Weights of a small GPT-style language model, trained from scratch on English Wikipedia: 2 heads of 128.
MLP neurons of a small language model. Each row is named by its layer, matrix (up: input weights; down: output weights) and neuron, and shows model dimensions 32-159. Each number is 500 + 50 x the weight over its row's rms, rounded and kept within 0 to 999. Numbers have three digits each.
Before each neuron's rows, "fires on" lists the tokens most often at its 100 highest values on Wikipedia text that the model never trained on. A number after a token or word is its count.

fires on: "-" 13, " O" 13, "th" 11, " first" 10, " second" 7, " other" 7
L3.up585:425547550412430543523472501489444462455498407556493461453478497503418463445541460497574552501549485409518521490541440473452442569475385627489468544460583529549446566510382464545571567538558553526525514514432532434511476532411510482444553374485527495517560569467463509479501512494552579620505545591505509470534484522476542529542487531416584499505495473529442464450476491519439449488506
L3.down585:519463556493503537409441478436468483546458475437505508556504502449421435438437506515519523488423555500499505536496468481576557380595467523503421409514473581525527515471515536507539427509502528481556563554502538508472408447438521507464527471603532468576527472486554606454504490422535544572490349525577439536550613497480518571493425486471443483534578553500500451540486552697441448468515

fires on: " re" 12, " g" 11, " the" 11, " she" 10, " e" 7
L3.up658:504508441470547551527484545571457499502517506465501452474443532518410486571557485529578523538463499459477552541508418502491458459509536545566504557501494409520532390505346500479490445580597498484478491529482463504530502462563544474519565512439415462500495488467422474495479523386494548511502523457480498416595419448538547487495544471470492546535579590441425394499521556493458420510479
L3.down658:525546433469635544446487559433551519536490504448550396446465523584456386559508520586494453522616473529515441551393490485447533433545496512527458475562504534414475567461466581435504551512404454505555488494502542465503460532558506437484433467531555484534464547485524510491516463524510567407532532363519518458552492544462539516412543355553434519513533435433502477589530539512603439561607

fires on: " after" 28, " on" 21, " (" 13, " to" 8, " for" 7, " later" 5
L3.up120:465578398447434486570486518606540418580543527539548519432518453464524446512448472490622513484430489466459560506539481523519491433520590484589518549421486492459478567503456484506549479555579449511485505530513470465595551580444491489602487555472463458412517581523432575554411497526528544542501458564456541494576463570341522515585534466545545516486531556568537498493472551456539474480496
L3.down120:596550515443463547459484524504535463510490504391499491532474486337438406485443511594488508514442466519509488489467579467494512475560438490480375520448542441465541534499450494552435498480528512521471454427558520511517470528530517457520508525489416485593608482414521523563610447429413414540537473477494558380542556511567610477507457535513538542472496528458473582632441426441484411480511

fires on: " co" 17, " form" 15, "\n" 12, " Co" 9, "itle" 7, " Se" 5
L3.up878:419457468534507561515432406496523534501481488556477515419490518495537543510508439458540496405555513545532492487561364530493480518528535489522548452569526455540569450418527474491526528432609500473482603584463482491458583561473536456464516587493446361523463488541500402464474518448481579486546570491605464504435411516473505540580553532522556489548553471569524445510573415568522517501511
L3.down878:467464579552531545520410493456449456439560475538467531581574604453513482448536513467493415440530411550453479506523536485450435483499497502506506418460510448611538503434478517576505507478531498507486616569540471541520492530621514477464549504553502549597451479552494485538492477590450475526419522519437532554547477481507584431505539427549547497514526399505543486431488540548595530501526

fires on: " le" 30, "he" 12, " =\n\n" 9, " pl" 8, " he" 8, "He" 6
L3.up236:563472456499473524471470493515562477498542483582487458485429585480554482448531587462496567469463468553441504477467480528550432437466548441490581471565572358503450430494419401508526499464513426472477498574475495506509451564492501450499466518527420541440466519533468496478443507484435517443468566579564458478520500391419509468510534478515632595558489533490558583440481561549549601446511
L3.down236:507520533456499471530455414483476544556562483537528414520421516515459387467557453532401530507478518529443553499518452474546510506467441393580480667458549428485542559387512471538535565438507562499414517518358575545516523532424525449489516543481461547550520436555455509426384452579480487560469415555526539541469548467571480456505511518476606512533543538501474490552519542543589512500459

fires on: " in" 18, " develop" 13, " main" 10, " direct" 7, "reat" 6, "lect" 5
L3.up276:562416528492531569532477572507474539456503515532445538454520472575541540489607422562455486434461443500443491516408477396519589500470441534403500521533526501462469456483473533508500567430461505535490603484509587535507526532504532441477491521588458383544544545471454479468463455446451482467561490513491569490490524484518559501490504544540497544528453483633496468444531512475424604451527
L3.down276:520487403465545535503495540504489465522570461446486546497461496509511423427502465418553486538607428584479576571515574559470502542482478500492500453532535534523563424561443496479387531509490529487491518510532614491522392590517423477605559521456411447551487454506426501385531475573474525498440438526591612503447472409516478449411512467505573509529405488424593500487510616435561445387582

fires on: " V" 14, "ord" 8, "er" 8, " village" 7, " song" 7, " town" 7
L3.up206:420448455423425526493575413497442491481377441558419529474451493497517509510493384519540530483446488527412519502517488496540471467465469554533489449447531450537483435568463447464589591561544511508536433511554534441445439431441461507496509571478540485505491529477401499613475490451576558493471522484441523466507427516589479465546643511442452546607501538478527400423474429496534565455579
L3.down206:410417406580482461450542515487549574547561412477511471516511465498516475503553493491595461450577570443596588531521575518539496528602562523631502590450471418496504481547480554493490511534447509518532552500574420584452547545491506532497492590479441435528552509504594563445452459493485516619527510474538479546464547525456507405447399533452471521389506518402489485516532482425458478573526

fires on: " He" 13, " he" 11, " her" 10, " she" 8, "\n\n" 5, " only" 5
L3.up654:499533486490443430535556446566539490526544487541572504464494432480526471505574463560607556574451502469525574475452485535528510574497526520510509517534561408596452531553454436482498452537587424443526528514533452511468556476529551430529394523504388473470560542410394579459452562480496493476480514453391476463542496439478460461502512468407495512579498629553549493429498454501566498445527
L3.down654:501467500398468581502502500579503455429480471525493499519492500572532457558569521526511616530506513451475486556533408568453493532481510551512468483450466500508515518500415507426545538486521532509512467463511463444382541502497402475507546472541509466535562445549452567535468594690494536473506436525521433434501534533438263475507562525482481483513505576437523451410561493387461457477590

fires on: " w" 23, " t" 11, " def" 9, "off" 5, " compet" 5, " p" 5
L3.up730:472448430446483511439471510551555533507512431554488545489417551461559541474502506482509525530381548461488525519505467557487389423443536448526468482535531494593499499590439431547466526486527390443480528542433558535475557512494479484530472617523475497484564562572430467486468492449586557466567498439401427447427433497485495465552509428486558511624479638529461509381407527586494600509467
L3.down730:491437520381531572516525479534528519501488517488505477433519469460589578505556546475407539424544449472548507553501521509522551427404495499584525448604443608496471444440575469480530481484485568551405458512492489527566476552460476546512415501368492556439487465475524414547512507428544464473514509497506554458460471473471656568577583479428491482517472533523480466483399568500614544429520

fires on: " moved" 12, "192" 12, " found" 11, " said" 10, " served" 8
L3.up79:547548478503496495513372516541591542517474498524526486531562550554547525519547490464583489395550434540486481498534505540505436430546519525449568492514538412550491538522453475571528403419569440452548490549518453505371623379435532507493570473458540507524415560499459427543471470528531443463484631536555512405500445608350514460499513469523467410559480577502502477420522532525375494484585
L3.down79:376495474473480496439537472513537485364492501575415484524459504509377459538544556481448466462538497436459527560441488590406526571484539528452499534452445490495494495555472427488516509503490530495526549621612583562570496574588503512412448461488440492469553497449478554493481546584503521477492480539464486516491477544544423517513573584473474506377547585515558528434460556381498545464554

fires on: " Comm" 14, "el" 10, " L" 10, " F" 10, " f" 9, " cap" 6
L3.up282:550504485493538494403569575533474503522528556537461592517418447553558491561569436568594521475507430466465435425552543505580445454539578483492560463554455517518614543551469521564499531541501370478476537481430485540463589591511499513634467487452426393465559626544516479525484508510443549494467438497552486452526524473487450479550450563472575423597451571519497489547486513539479514471509
L3.down282:473415473532471452422528531547556505559483415530443460505419476527510374437464552403500554477475512442483463620539531589501567531574508566537465489597474509488505485497486502517521443535490492556467506535508504549667465522487507490415545493561523538572515534498434474470483473618611427437468542460517545466546464443533364508524472430467430529454559437504508459454477498531583502494644

fires on: "\n\n" 50, " le" 10, " t" 9, " h" 8, " y" 4
L3.up123:534405465512390522402488425448573587517505522479518461461547554450441493517517470524512462492376447470541480420494509562508467481444552505510542484588530481601534534503456470571430495534565530467515466562444455498495528439616593485542553578494448424536535518553484445580361581491515477469498501428519471479412398488523467498603488497520607495560482534453505526466458544552502548508606
L3.down123:495521514548409548494545557477459542521546439486442444431470497529390413441443487536471487426565471494555359507520508543546507454471464584390610593547439517377492598475592536546441539521527501535524567493529492439575480503487563509542474472513503405567448509447412475485424512590487536518520570449410466526506424525498423484569395612463475549509517394546465479508472573580487521556513

fires on: " w" 30, ":" 17, "W" 5, "ers" 4
L3.up230:382496510517470578370505518513467584455597431544452552513536561534497503622480494513491534451522528524430402501456461476498454503601509407523532521485501437525537515499495468497500519549484411527497423499506637532532544562456449504565435523514520478504482485479474430602407486455475569484518539481606524516483411566462506437575470566538502467518520509545428511454460494485542537455530
L3.down230:441481660494593523503433466496533434522424572476433384423467484427417466487503529479437505487519469556517547507463534440564516484503529535456508524424501485428497487520431459531526394658514479502465516479453539402597483493437436463548504560542509515483511472551549540484451534464551462477567505574377496527457467500578510475436498597536583507521475535533456483444523450584536506550459

fires on: " reg" 18, " Se" 16, " Reg" 12, " pre" 8, "ed" 6
L3.up100:377530419490430438532522466482482473579509459471501577569516563384520538477506477437454511513560499532459610534502427590478488507498516502464495499536527536438470547503533367613480493507537561440560415629513509495584582478439560466455551459503443585470454578499496528527450477485508532490513455524490458507442382498522475575574510544426472486502531530511543502391537517552491486401487
L3.down100:549518485496475477470430525602428388495454522473511519446554482530496454463539495482576463597509480525494521517480471545523504483487447500482581512471480610551500494467530513511460460413442495515452503513528502570405421567416550509511497519460495513526532523573448487454423498467483500533598442495463491608473484493479502504489509497560417444405563455423530544481450563608471544542446

fires on: " found" 17, "ate" 13, "ic" 13, " both" 9
L3.up851:399515452489500507529542499521536488438461433511421554622459516411482500559508504554580445539503554516416467651602372497498405503552506525475433421422517469537467470545479509523537536493518540474501588549442546530493482495508527534504513413503452424499554523452486505485499476496485556526538483654438560531471547471496542511524525533503461558452522504506409464508457450481418399454473
L3.down851:538508508519531482548516472514547495569475549509509401505539387488462414482437508535517520509552486472424557421514557471612482531480432541499535538559514571505528575457568467440491503455402465520549436428433480410505431465519481550464395573544545454434452473567508438599514588580532471451394505464467530503481490561493472485528428384453524545536525516550501524462613555492542507507539

fires on: "|" 41, "erson" 5, "ode" 5, "C" 5, "P" 4
L3.up109:536516437447504474495495443595552508460393505481476593508503487554587573491467498464545412481565445525538486457535444469498461487398529481515514547475503490442565515631492467511528537553555413500553461538497496452482471506484471455543533508382510519499456505475445573484443449499499554476467549544490524476540435488537620433449548496467476494533530588507450481474403415474538533475504
L3.down109:514468403444490433485478555447510495514425482502479517537432484497469443530504559474561501435482482540494462561503537582522482472440533432556574502536553464518523528478555540460577569527473531504444454481514444405530532492547467429487520363454407385475502435534480480553478598499351469459453531464531469568513401575446464486502447482560532464497564494546487521412561488685515550494446

fires on: " pro" 19, " them" 13, "ys" 11, " it" 8, " vers" 7
L3.up498:509520456397430497483424473527558466459453490622505538509522473538506551598473472482584562462437462487392470516576495548452461494467503492589521531538499464485484452518437438520519530554583443501502484505560487474459566553459537494528607464481494506472536495544467486626486431445497521458414521557476525502450525546402477497616586520501482615518449552610547520486454432543447534514544
L3.down498:478477437474442583445462467551536515539493481479484552554483560478501562563498480516546541413464465559480471538496429528451478465554520455566534499551514437493430442569470444588509509531597472468485495598422520462444454536493525518610539486503467500458522516472463485556467513320467525533503511494457569502483469621416584484547543486435433518555476546469509489466533478744567474355464

fires on: " at" 25, " st" 19, " p" 15, " with" 5
L3.up400:481496487443457555496555526566568575422548433571506530478388560486506516462552475485435526473494557420435463581454486524509538498569470500509497503377595504628545466594446533614448434571556473476457538529390534470517480529526494373559533558497549452585495521502508559466491455535494542522497497548420504435510542519486529458557436541442500473494470556490525455471560478461429409467401
L3.down400:444474584490478515516527474435482568572495554516428546469501472537475437578511558523442447532518487427537451569599563452542527502511469490523496537577569426528548498499469490482489534564425450428527492533454540461608460458492507557502473443565498498571493492599459496554507568630542490524426511535392515517545477516494449462430389517479512487429533493549501525459445503310520479429490

fires on: "R" 34, "H" 22, " University" 8, "." 6, " York" 5, "==" 4
L3.up961:461468491468490498504550460454465442480523501531642420453520486390465470514522482469488476413514470498425540422511531484464408511527475485514543608448558479520470439500449453461542502559495398471501475507421532543476444445562574524461455558492496456561488581488453507442409463558545563492388432533448417488605465580495493558572520525431553537517566490442541465533442485498441531506550
L3.down961:612494478540494468528540484494495491473542547346433484553521552403521460470491539521506522412491554549487503488563502479564560500511440479531475559526438445532449582476439582547548491519472482479445624506458473521418425423557477524594574406481439525487480494515539485427556481481453473494487484449524533457574489498519535460402547502478422437494480566441498428497541521644556568482509

fires on: " three" 22, " two" 17, " one" 8, " four" 7, " a" 7, "wo" 5
L3.up584:458517494476348527568509507413547443522556394544474478555398463487530584483590507541547502508481460499515471581450449417447376448411385515432550488498535529427541496556394439555522475500580496532506490528509530514520553387518463475507469538520419521443639423514474531497448539515523574577544455481543563469496517512511533472502517532508555550425421495551515476469569481493471529403452
L3.down584:539459429421486437404494552509462527456594478528432536545384575469385492509596498569534498576503469522446459523415502449493500497419533504464518555530494502473398520496492522514480541472600509438441502472493521554529502504491444475557464483448488483516542537447503475474534535547464464501486464519507454589555533502440628427474560531509536480518458502572522437380494538440571456461597

fires on: "=" 27, "'," 8, "ordin" 7, ":" 7, " family" 6, " n" 5
L3.up472:507536473468498537509590470534453446476494531598496541474508474534508480501506480531531540475417431500473542531600501493398501474596540424532524642536493543504506502443429458585585539489476450503573490532444489526487581474545608597455502459442476529537513586438397544564459495494567483469414504447463551475461457544485478425477565511503546410533455456568542509474470464470479496527571
L3.down472:437541494503511584535579483537517494508477429548487434444476500476486562500488575501539391491493470502492560532592542522416421484568477485475533538611503511511504529443429447585566532540546478516431528485524418495519535544526474523485448472518500476466485588498476404450454558337532457519441485515481534483539454471493535521498586512385621530522455460546494469511578554625498493440449